python train.py --d_model=256 --d_mlp=704 --norm="rmsnorm" --positions="rope" --rope_fraction=0.75 --bias="none" --extras=["capped logits"] --warmup_steps=532
MLP neurons of a small language model. Each row is named by its layer, matrix (gate and up: input weights) and neuron, and shows model dimensions 0-127. Each number is 128 + 32 x the weight over its row's rms, rounded and kept within 0 to 255. Numbers have three digits each. A neuron's up and down rows have the sign that makes its largest values positive.
A block is one neuron, or neurons of one layer that tend to fire together. Before each block is what it responds to, as a language model described it from the Wikipedia text at the highest values.

Possessive 's marker
L6.gate122:149096115126096149176137137090153205084172069099157095079072078160177172137110101155106157097113120141054138126164070150108146122105136101115123157053157102147128106146177187189169116128104143147132133155142215164131146124201144113149126147135097152152120159122135097155130182170096114117133117112095135130182114081103130107183090099113182143137128084147127116121078168109125216090159
L6.up122:129113070143161171088092147097102095114161100124150123158155154148160158144079134094133104170143171165177096142136096150069117117086101134123177169107175158106127157169122135114132158124125144162168112140178108137115145142124137105102112076101162133168208221070143159130089143070088180122121111053190134104137069116105163008077108142104125174144147139124106134105172141081088151134071
L6.gate190:124125171136117163138130117171138151109169133120169115149099160123123144107079085197185114131125152093144096129194042127163193144160186119097140134101106181153105143151149135118103118095111148135067158180146115172082157184161150131095119114104111187124101175116138121146134182122137139117107119096112145187136102114123144089128140153133108053160166114104109110114092158136144170103113
L6.up190:096079127095128177140104085125104131125146117116093141098107139127110186053132093148081125112136142078135166123136146081140138125103136141076157101148129138174066144149047158078085110142126143106072117144136169090105146160099116072127139133098131095110122127154126125165164161133174156064108083081117182072135115148132182199202135129131149127141046117102123136138120119159132080113154
L6.gate253:142062112116118159166146209072124119155093134139119140125097211139090136104135163099104156177104134079130137127167167115167127129130122118112102120083134089099150109150132127191153087110119100102062157115190134128105163100111135071121083154111135111196092087061085123167127131135149146138082149156103142143110070122154092115119121170121094135149081134111153138132155149208147140135120
L6.up253:139177192086154119137139172139157134118093176160057123125156115125188139138108181140144148169133197103138121154068125145143124148142140087120080121071150100118122143109146136153150113120086153172141143129095153146117134138185116123155128118162158079104176124108098105204069104189164166062125146079114158120135147145146132162136073144050087189153048093108188153122141153124139206097085
L6.gate342:157055125115150157121125153066115143110174179134177119155123117140180187110165113158142121143143163106100046109167122087146143112181141152161179094135097087099134170140152103143075140143120143126105053131162106180125152133114173091154094080132156143107083143191118104177096065110148152116108090080079172203134164106125118087144159127120132101126118082134144077156137117144108132103103
L6.up342:140098118134136126198153144147139142153126179177090188105143146109116133124142098157127147113128055093146064105145086151143174098166115096096166128111077135151145046124117172135133137098132141176114126073146162159065142129173089126098133069080097166111129065105120140120137159056144154110118138103089173139173122065187170114093123126131084145143127149085129088121115100138111163073144
L6.gate518:141152142090100167120133113156121124134165101152111066196146159127141149144132124127097145152073149122109147136119142104051088112130124105121098128176136108144085112134167095175093133115140129129126134137203137149139125154160089166109149159116167070079120151115073168137131115144113179127164166119158139083116105093122149143130167103128188144103098142146123153135198158100116127150085
L6.up518:135098153159096111132129121062151141137106143165181129145098171156135151081074082072202131074166120168142098128133091153096105193194103140109161156077143176152141142200131130074099135101167169197095136164159195102154150092118156139147108121136152109130072162108110112156072122146082161118142116203124159087067113127156160098091155130157108109154142108173138155150145096123203139075126
L6.gate620:136061080150154182180189114117140138162146172099132136079075115118184106122089174101082175145162127097141104154084064159104098126124110164123137138189144120158082220165094178122084148147116090137093133129191090081112109149143153144169120120128111134171153142127108083114133101131102162143143065131112127141154108101175167103165166140113158150144128119140170116102126173084130169093121
L6.up620:130076095139053174146178120145119140122087066076166127066148091116091133139106096153099155148116094164103116122120116141101098124126170089097094153128149151085100129129132163181072094135110127122142100143085078119153169087145166154156132092118144144127133127094162170142136120175054123107116150150085145129138093071127149093135118128124202095120180065195155100118144093208153165141101
L6.gate642:121124162160096141173139165133196182120156110084130085076117191160180182136140153132136147096188169076117151089147061162169155137121143147061073123102103137133078173130124120076130149103057148110115127072119169134114175151168101151108110116142054117153109150121113101165151125133147094124094175118177164171092138111137112065145157209107102124124118192065127058151118131145122157118120
L6.up642:107153100134114126141101174103092103111159147159137104196068065071145125125197095167150121119163120087131167151153125144124076192135125102137144106122156136080112136095163101122137137080095158142124083103116122134166150173106146076108121080105140113089131139163121145187153163089068186158133130084118137158148150073101093135127120129122159175145081092149186067138149065149146135143091
L6.gate671:201178201112097225140162134072159145109136101186142093114081106140108177114099105142104172159117148104089205156101135071140065113150166110193121147113148113111141150111126127163105144124096144129172077113194183155164142194130094102099111177136122142158095144119090146147172109194163160089143170160137123168173156080107148122117099156124078144103135135087108158098102130152143113099157
L6.up671:172094133117110200139143105159126185160123130108113123114123171136141099135108190142121158091141166057116149142180143080107123081141152128045145127124069135130109142076151154134133106142168111153133147136133130139147134115108119149156147148140159134096174113093153132126142105113188143134202138110121114136161111086133091113135131138127111139147122115111149199138113131100135197159137

Pronouns in song titles
L3.gate1:118114165114125113127134124169121150125148120097143139088156153092227168131126157090116141162123125125146137196050099124176146104149113134203146133111122108112128134089100105165203174087161110079144128173128167092094145119133161192071135163147140153186120128090144101118128144124108133144097093204172093052149113093127131096064149147139079123034195120128125106128130107115096117110154
L3.up1:115101150154146115132108116124111120088127168087075150067174114054188154144187162082179103134182098133134091166126071131171097188126129110154110144073171128236140126119163052166138145095149157145168094168065136148094160141087129123099077137112124129116131114133130138127146181097131144151124170172106110111146081085158093097118111111082121147082143142153166135132085146165196127090072
L3.gate58:173111153133118065115177078197088136145105155132100127041119125116114134099138072112162188104125123095072137119118140092096138125157137153140138147139147115111121116075170105126125119129157160095155072079130135098194148104105152120157130132161109136171126105107132131085125096099101103086091218152144082125144169143178127132115131144137101135103163157110082104147142099163170131119221
L3.up58:159147101161111122104138125117107155125139153094085198130076115146103163120123153158072135162147087176158138131124149044132069114144120163125153133093176133141145097141138140120137123073128141138141124138107143062096130085110144112124085161167126133173139091134128119152131142181099161112105127159121154105152085142144098138036181141160111164142103087078112103179101121099157119141068
L3.gate156:127128164122137095130108161127062149180138155072043114100164180126091158117150128109115158153129153090086114076123170143131082148120107092141181120133143164121118076059119131180088165090099075104148170155145092087075139145122173178139133187130103141096108128120104196078132145097119069146162104154115134115238098077176116129105190159141117076080112101158119129117106146162097164100110
L3.up156:167167154089095138123084133131122124170175100208123152106161149197123146142105178164141087159127148101136142067190132161097078150092100075166129102165117151139067149170146094124163058101125128073107129117096109125087139143096093132088136117190116092133152118139111132151051122152091130115137094080111109199101150112112143169126084129126086098161078180152164131070104155108114110173149
L3.gate225:121030160118135119096109126144154166124169085112095064147113142136104116084161041142099137177124149150124105082132171130113131145187112141134123138137177135059117101098108121112144120036143170120133125143134118147124129138170165128091150104136163158146100128119115169161097153116123100103112135157099102165173088061139111134098125149143139104035200098098175159164126135089121160054164
L3.up225:114098105080153148139073179078074217153097141131101072181094100119128130102175072157126054167117174171133122110122148121198108129155135118145069120150113189126120116136153112107124129092187159162123096090156120128160156062122099098075094127086108137130095137111037140159141126144097106137121112136104121151141120089155091139152079145203113076115132141148153179116186124108109157106104
L3.gate617:140075158188135087120108114154144204127070128138101092131139123139149108199066132113097144143082100158119093149094134090104150077175103093176084134124122081108122098107112082185176168094071124138080120090145109080129163173139088105098106136110092107154113118169098174191104113105068142141129086168179143079120112054080099136135095148060174143103154091099182103108115095131079178106161
L3.up617:118175140091128143139053168096031201140106047190097171073130123091173101174102133165131081189144144173131133106140136073089152193190117115145080101134145130085081115135140145149175116117153100077071113196153103114127111097087125118104123137104067094141027135171091147153137115112070146096132087090132132092092145047080133137078141164146120156141092103156165141131147109142167162150126
L3.gate625:171051116100127135127154091139079124101157113120145147117133096115179150200143074125074096155170102131082131135120101096129186188170107092159156139117139091123119157130120129175173167132099145138165060120122133100087183094124164154168139142124125159082131108069114159156146131210107083075110121137145128129198098070118129092099075200165085128080169117111128090090102165111124166154111
L3.up625:157137121194153170120111186154140145152112077095089134118129120111123131132102082121141168140112102087165116153154157175082119198155091076116189174155137106131136131127087115193177141152145128063163110163164117106165097166137117145138138189104162154122163090137133144189091133118135065132095097246138137119159085074134149140102133111171116120065155096121121159104106106110135122105137
L3.gate689:147057120096157105071147101169140078153110073119142137134118090073155165171156106150104151083133141140146143145135087139137165198115131122080121120167131158147128122111142113195142168151155137164077062157155179131106169148126123140090152131121125120115156099102094155131101145098127112164175086152139128099157021053185110094064108117206149093105169141140092138139151139144141090082146
L3.up689:162109164125101105163091120124122094207124138149070133058235156142201106162185178094061160117173142213106142109174115157167167152161129108106187112132169158167095134121082081147111157108134132126135127141173079137094177132077078107134111118135193133144175040129055185069072096096152112154191138149076107142160086033167141074140085109184097109128105132105084140126131127130122119107138
L3.gate692:194146175149091099078158113122157132127093077036155158093173117137163110187120117145171156218122066175132144151126077134139127178119174122122152168097186108158127075142126111110147140124104093112150160192109140063115155125114107174115137173071153161158119131101123155134137154125110157130147115118139108122116125100113084066049102134106137128048173082057109125146129095134174152102154
L3.up692:170135131115064135106092141146105178122126079099123109194111133133146178134131120172039159100062103140149089177069132177143142138118154067157068126089094111114141136141103117098135121142101123158123093175097109118164195096106138110145171136114153106106141104147133172188141160154140111185087124154128164178141135139045083161059100149170144115083093152198182122080127122123113155181110

Words inside creative titles
L5.gate299:147062139118185132130177118145116155159120130101101133127116145136143203186136118089120128153108159085088137131138161115091154132180166125102181187159168120067104144111133104159137135106113127115187126080166128095109141194168197081108104110181193148173118149132201148110098178197089095095125172115064157196157120106106135134089149112139103067080194117167100109153135089103108130114147
L5.up299:118186123136127154111109108149154137159108152096136134084106057110110157098176100161136121117142183087135172199107136143095119124124066135144096127061147159168139192105120163169101138095126094165072078175108107089104123112114160161118106135113104175145132123198156150169184092122110108160073088170120107155167163135136123179088153101135150183070164102124178170119118107125155157113116

Possessive determiners after prepositions
L5.gate61:065056197125064132141109156196115156090139143154132122101126117123146187164133158163117144130123139152114082087083148173129092130149151124138130140115164115113115116117116157123119160069130155091104120137143201155142178193124138090135131143131087079111129105103110148087107136101119116108113107081048188167121111024126117125108178137121153092159110123136171025081128130142165138085139
L5.up61:141114114166119161155152127130140104150158169146103190145088153141082102103092173112127204147094137129075051120165041147184099174130156127159127168152179129113126128175153072142116180130110155073138145174122091193086142119109170120203112115106145176171085118161134150168134119081185112094120169150135153069140179115117184066133091129151083147160168074085103111088141121158102139099137

Mid-word name fragments
L6.gate86:142132128155137164145149135114113158130085126125100016110137125150134208134079153158113124160112143072153092130137103088116122140152137104087138111098120179117151110149097177092101098094155115129140152109118171109151121186139165121111114164074105039115092158124162161128071093123088156108134116099070195066168159092170141145064145156100097120042123149131127111125144055152137153113166
L6.up86:205152118127152154119090152100124165132101120134136117140091061082170131108083141144185147126172123098148127159168110068145093126140158069072082091096162149132172209058112140147148131150159131113102102130068154144083139086113087082136180147125095105089167154154112105192148114138161125119134151117161153127141142140110115134179100171138144096151071118127110073159118095154123108113145
L6.gate235:183154132149175154127161125157097100183129142182122110187124154105158147079163120103100092106120141081096140086111124085149090137152129139120137169139124126112158049142197171183103167110106153119111073165145202161168113112166107126160163210105076119084048115149112111111128146122120102140023135144115161110150141149167213177167161172087153121167082174063154129127160053115131146109182
L6.up235:160132102114141133175131119101101184140140091190100116191168092097148125126110154134074103175125131126141124179151086103139122135151117147101084170125142081123120120129102108088131189156115105133123111140135158130131120155178154085143086160050168129124164191176134091145068163041150087078136093104121118109058095160133167178127134125099161167103132137093092082165163173152108189108128
L6.gate284:201147121116142155137150094129154106081133170108107110110099131102182164117124157131165126161131065101141084190117138128105049102171153107119116176123126143157078101109099193141130166150147087136121104107126142153196141149122149152152120175066130155104163079104138129136112054142082154172139135113135214176108129134103155143088116141142118106037095139059106098064091113113118200144137
L6.up284:065122131150136144174130164169122143122117152137181120139123149086157127143121153099097192045161117096113103172191105114126109149148099132161144046122144165144142165140123117136068164144135166136144086105128169123116112106099113189178073098127139083172112136178111127133093127129147141124086210162182108127087158127127111135158101136101179123122159071104201122157084151183207106170091
L6.gate486:139139133089134093131187076074150170066135130124115021073077168111153196129150121118120107139145128143114082135184082172110105161174109087116146135166123129052193140162150140119114152079161137147124130123163188130157126144101193113125082156072149155136130138125132096126116110153131095088053141095082221173153128117095188161082125188172146111085127106173121060112090091096139144074153
L6.up486:141112131141062142136114128099115097186108121087167141116194122149153115164155097117068114143061210138137177100196112192134111107122147088135101146116111164144163109116116096091158060183122107081123198090135133139139123118141137105131123144143095125041137144179146121117144048087126144149138093129139151182163138148139095101118164107115130154114091113120104112103146076088159149088144
L6.gate532:094074137144138132162135106136146165110130131137115128145142107112186105109121174159184122194111147091183117085108185108132118142153147179101138148127097170130124122078109129141179131118116156168166144102152137151062124167152157152121150106181108147144177123082141170120080148151124097081109118151155141073143130118176111148093130182129086131084170135068104047108115107075102134067143
L6.up532:113121109108086196126108100141162146169112110149099095110092139145090124137114150118147127102114128150114153148155039040145148092183126079092125087122098087122131087121189160095126088151098172148117164078117206086139176132076141095183086115108149100123073065138140142114134122177159067121152109156121157114165200112077121144210121173151144154095151136119131157148133103116177094143141
L6.gate557:148126121127116088154149150119119144211175139159102113165127151152185126163104145109170132206102172116101101150143113161140096130136144102113111179106154142097127145091076112099165095129132079124137087106125114173162175135084069117117142185147148143118120121176126161076138098182127148135058155101084157172108116128122188132061174149170208137071159133093156088135090194126128178126143
L6.up557:196184197056150135145087105115114122148122114068149131101121092094156096192169137108090108074135117132111153069150146142095098102184120111123135118158105138082173166148196096134140107111168136137100089154158157089154091094153147163177098151112175075160076144112120111147063151081186128154052110147132133132151130140125112174158122125100125119140129115158071130092137142096167136088165
L6.gate616:169148198106128120181122179096169120177156109183087064130010129081145126150108150118131152130082127145115097091113136125176047117193205093131116120180137141121154108132103104127142126110099091128153128135106175130147138168132132107127090128051101126130122138193164156111136142189172110122072118146127165162106104129164110128128158188031154088120079120182135143131159125128136094097150
L6.up616:123170130132177145106132196072130140119159160215095118185137106100114182122163136122080128093165136089128116063118147149094083117163164124092147147151094157174132160128105158133119143134166076138182148094084141158171101205122090128156044123084119099086149111091118110121151176135175178161120092193092152127168110127165062124176120129080120128141131143125098126091129159095107080102128
L6.gate626:185106177113156103154183130160113121148146138082125051164129122130132152175144149048148180129096131110139139119087099108120132125151153068162148145113139169115115150104095110145158120120142141100128121135182101156170132134083165189113109170085148134206092163077191070110132118174098135201119127112180185124124154129137079119097111156140148062152107214095200074117203133155160143172144
L6.up626:093100089104139091140132174021135143157158098089141137140146174117144120116180106165138079117189106087142121143114138074100134110114169120117102121113143111068072218111089167127138135166100094121117166152155103110091094097069134121206136091149084091119092098158071178144126122092114149115138109147105121076125089152140182145142075140138154097109141150085152106155105105176078099073088

Possessive markers
L3.gate77:156113155097143130184163122118119160131143181128144122128096127109160189122113107104101126130129194092155111142163103141087154119134188133079150128107106161099175068147106116123114170122143106087145106124156102134114117151106127120141137119147117196127152173106135078060121123146115094083117133106103098139119110114165128153106100151214126097137123170081149063169119082109140079137168
L3.up77:141080130085159175136117165095112115154099141140152150092152092082158116069170134140096087083195159112104082167136088138114078136094157061140156128120143158133119140108218134124106165137143204089172079101126134170147152143186106166151085057198171146122116127093132136130138126054147114105159165093177144150158135107148141113153140090176141104176130131148133123129165176120091134136135
L3.gate118:149138175156089124167129141102111100120128146111118078209133211115123112110125177121124110174065150142124129093185050057132106140155174102152156142108122157124192123154162108116175154081112115118089141132162152143181122166149162135140109141099067104138120126071130157109114172150065123125145127122092151085116156125100135060137251143116104156115114149115119069124198088120114158103129
L3.up118:100112156075071125037162180129116090109090114113166124147158161138193132084078085144135191160174149129133150156129136196111135197140102103087134103094163157142157147113130138084150135194145155198141169150152075117127130118128168210157119124111147063115129060098092139098110106107135183142148155131166112076061153090140082088121151126088128078136093092132095162175108177158144119094140
L3.gate136:101077134100095130176150127144151138144118149093150103120085181093100103152053108098139174146120155102115130201090100138122149159131145093094119135123124120159168147165147206121121114140084230086114121155147139142150147107105128088186160167032094120124097155091113112162129085098163110123135150102185156101148126163083128110168113158160118132137138131096161128106098181163194183128167
L3.up136:110057121100099123132151133140080151156084141143082183114130174135132158113106099099161201145164135100088107164098081175118057117083144085089072184127137073137198137127132118131115136154148113103104111153126157111165111152148126090161167166116079092138052152100077110106128098102196164119099144102149102092149091106115145132175119170125189162186083134040098107111108153191174116108138
L3.gate160:168087174132118115132108126119133193095157112137126100104114165127151130190064115160143151098138140063124057141158130178161076130088137081127130142126077099080142108130165110195165151111114162140088162115154159169151162148136109051135154155073134098129105163167122125173157095104133094102091105134158134129125078074147156104062101163154130131095137114137091091090106144197208158089159
L3.up160:147131143136096134089101146082148129108115145169166096064123057163134113151140105135116149137209136122097083158150158181182093150081135095120134172160090106116148151104185147141075138126093141155120155108136187150144147097134125080129116175115090106168099133118125145165129149121119119132096143128133105157139118106120130085104090102152130122172132118172124154034084110142171189140093
L3.gate273:122125150132060178178126153147055103120149076120131106090071118103154147132133065082115123153087201107115113168071120063140132150114119108089117142101110172123150139157195125103116074158128132110131102133102142144119140059131132098129149132119118038200103126096141076080155161111128155137169162047104120140133105085126156098132162127155143135129075127150145116135093129148155114130130
L3.up273:120089139098096154125137133085189115094148150122143076123092175126118105101095152117146183102119144163120163187160116137083138170178177145127118170074156174131188115177115069183041149191137117172137105102097150149151073147216115096159198120089117105168144136154163152149195096101160121110154121145091117109117044150079144134138124115153143123100122070115137165102096134145127104081116
L3.gate555:123108080140074138148161094105120134126153134157090099112111156177109138044117164110127166084096155154104095135157118134101175150137112091130154149071139179077113211172104143055131174191113157204085121122155142156079105140161120152167157110131159126130126197174160111137147088169171099117118153165115134133112141110225113040138162150149118108110151091143143134129129129160103133082135
L3.up555:137152068131082091098163124152205135123067172129092151078122095157108138129135165129166147115085117131100161103133111131157130115138119077131107126067131177140130107126185121158151214170044123129123122067149128144157141080068117151103117102151126129118127074092107068129184150074091120093111146169159127185126106099141110147133100119114167176143111107171151146112135087152163162097094
L3.gate601:133175128163147208125128112129088109117102074170114126079129182133114141117117148145145167107109036191047135073073105116167092158148178165127141151136156141141101165138144128109087075113066148106133127146130103155136190191117157123107080172098165122123105138201071144182182110125160120143162112156101175081130091122134160133085152123126094135117095137151145102124113165191082143101146
L3.up601:104116128173100139172102165099118151106131096120165144110101144112150161128116134122133141236143102208111122216161074087141137109118164076131132169150122132093161115154097097169124152109109150147086171202126181163031143148121165137176062100123133181116062126126110158110144137148177157138134154140145226142193099116153087148132109112118093118147142062140089069103118141116150134125116
L3.gate606:144105116119082141118161119082146171087123120131123171123160097155149145087098078094056157135118123106081085118127136143143121162103172082083185109117076128115100130152128155153105142076095140108153143151141105162080161133100170105088119096163183118147079118080177156135129112172167121111082155067102175073151097118136130103130149196158100059160139163136187021081076108203169127048130
L3.up606:174088129058131117081151148107137112175170182122140149133134115172166109151084151075125122159137140143111095168096078149126157117082143125117178157077107094082144222152062098146165161117133124123164059103154173159107124203136125135186181133092165165170136140093142027118106159141126120149129117156108149124171141074107159128164085110118081115170135150129159118103148113155125106087106

Multi-token name continuations
L5.gate568:195086176091105139182095119153155129173132115111154090197119194145149099199129154173159208116134134134104097121135108085147133161101145112117116110097112109112149115170101119168161096113140135139120171135185129117191149107124158153113138147137103055105119106124108132127160096154122082120133140066133150130162086125170220111195122128156070092124088111109128158100080104130134168168122
L5.up568:157068125121173171196077180154115132163155148105145117166137149066200147166119133125140153121161140105139173124164163103082142132090135178153153088085122117148114089179109124141096164169159087177109151176097124083148147029171080160082134118144133129143174124124063095128162110121096078075135081067122134134118120110175148164142126052109105162109137135115141177121114094091151130110124

Mid-name word pieces
L3.gate50:161108110144095163173109092136086170125129122100196165155114119137081131091107096105088142126111169148102113114155121099163103099116092063160119125160054112078133096150072159146158140130152107147107150138130137159156159117098163111125170094156123129131096109117122102055136129165167125178122142137079167151148219110161105115107097166090151075151187147135154119141120157159201139143145
L3.up50:118179120211085121080085174149104128154173106148107131115123069132101128156103119106072142108057151104085069121134171109112081147110108116152099129099079146167165144125136066177122084174125154047116207082153133138141081096108148140122118137159169063110124124061119115118140103104177128085132122080148065112122107110123131157162138109090155100128166096121114117109115116116071084104172
L3.gate182:223075167103109106172119150105095146085172105152145082136132137118127114163102133147106175113085095095078161103178087105134122104179095078137201156135139171147181169146150068133196120092118053063131134105154163183136146190118136153122134172107077101097154131149150146102116151156112108136138102161101114130117099111115198108088186147126146122081137105126084078101168136098087091084161
L3.up182:151066094151166108177114140098148105128112108089168031148145113139137078116077169164084116097091086159156123142235115113120138143155096070097117120089070078113178133156114099082155150149144128102136154089171132136153091161091111112147144138127124157150129123149105159108105100152116132140137094167091148095166139138078167142161175151133160095104118090127097171098151166158166114121184
L3.gate288:153129159175173126133151098128158133143131126120134130115100126085140193183093076150126134151139200147069109093183106145064143142132155083111174116142105155062112148154118105135056109129107065131111171107117116122105125146115143113144102141099139183056089151135166162114110120127145077082030097087100147143137139143101190121096143126140144152120116104150185084143139140154150102106123
L3.up288:101132147137147116142143153140172076185145182185177123173130160137129127098156148221106148093134136167097110135090168199106139084145130138117067113158084141139116145109104140100146120119120135094139104105114091136055112132068127168148147155049102131109133175108135139131081148134070118085111157145149137150092103130138124101151167164167172113158143150122179124068187163126177147127149
L3.gate450:156150129151131168148163120154120114127108203130070131174121165124097124178098176101164167142117123126116138186138146145071193145105159130102185107062157017119157095132099067132155107157102092113161189108098096167140151121126108165105094197077084129129120135091153172154100186190106117093135131106076143064126150138133204124156124101148062103072101111116111126121119092109088126135122
L3.up450:112144096192170131196078167031162144132104112106113120135064134142138115107083151165144148080097124120134119174131121143108194116085143112084117080113123101175148112159135128151176136190141060164149168122143156136145122136136130115076097149092086123085109159122111141153128170138107161096176092122118106092039148136143110081222126089113102086158125111098158155107133104126173103163153
L3.gate462:148104157077138131179088155222121144169146095089093099164144184090103127220129099085117134124142166094116145108101159153160141165122123093132134066068096101128143142158107098165216161127136048149106133115176101069168116098179160127094161121159153124157162100130104111106125105200083098175133119103112123091134070111139142090127130085168106132098107132152091141146142116098103128119170
L3.up462:189110167141152142151074187161125108115174139189125171142145169102174106148141101210129168159172148124135173117088167100121129119136137069143135116100130081165163108149148104154141144137139117173132205122135135137173160131122100171125091072120173091134148125083115134144124093159118116126082136107152101165133163109146135118128144094167062145136111180130131102099133098112147113146123
L3.gate559:109138139146161123081162101128184137094097144106138152144139155174170142121126139125150111064047126104157056099162192158149069136122124120120114152156139155138159166118109150087102114144164111166066190028170090181146111149137133123121125135126133071110137098150163095217079117151097130124069116172148099164153098165113112076115129197140129112091086139103139027133118152093097151111126
L3.up559:105094169088173094129140087147156156112124110125148151091168167125152186119114086137146146139135091077099109130177160110171132109123147115191093120099138121100040165105146166076119096170134138141119101148147130181142139133160097092146131098130089141152062156157159121136097177167086128067158117159149081131178118102137163113132107110132073136129090091106173133142149152109138170147068
L3.gate646:153090109103111140152124108140115181098165122132121141188146073155156116177061081143115159103125131075142092151140078127167143152124139122114167121085123152148153108109094121059162096113142126120105092115133159126163121164127106170152164112102184165087115170096189171106089194104077113095083115152150059149101096111147178093112155166113094139114164135151146128139134085167114063096194
L3.up646:224117107193119116151045145128093172136090175131169140154125129073169124160070135096126149091118156100116122084190143163124114144167188039103148140140109162131124138098095124138153088152132094110128172106151181168098113129093137131118072174129110113130152135102098158134125151139131115138136098100151165158154141161105153160148129123131137077129035088083122117023163156174185146098121
L3.gate674:204155123133111078195144144109089154130105104092151065114125082157176134193098137115146119077115115113132105114150138120099124118112174055059157126109089108118130112108173135089096081126090071108095123095132142081184129080173092167158123194040121139145091098097106189127152150154080116104117101108088153081114131147146101112098134166170115152131098137107165135119123125193081113125122
L3.up674:087113154059181148093102135142142100137125124146179138212128160142100080190090180184112085160152091142127074128153194137155119135116134167111091076123095125104148183138144104103084168078131111225088159138108140101113138137061089097126127135084156122084128131147123156182132163098107127152153159067181070113176118162124136115140131049082189077088078009156134154135097143125142148147115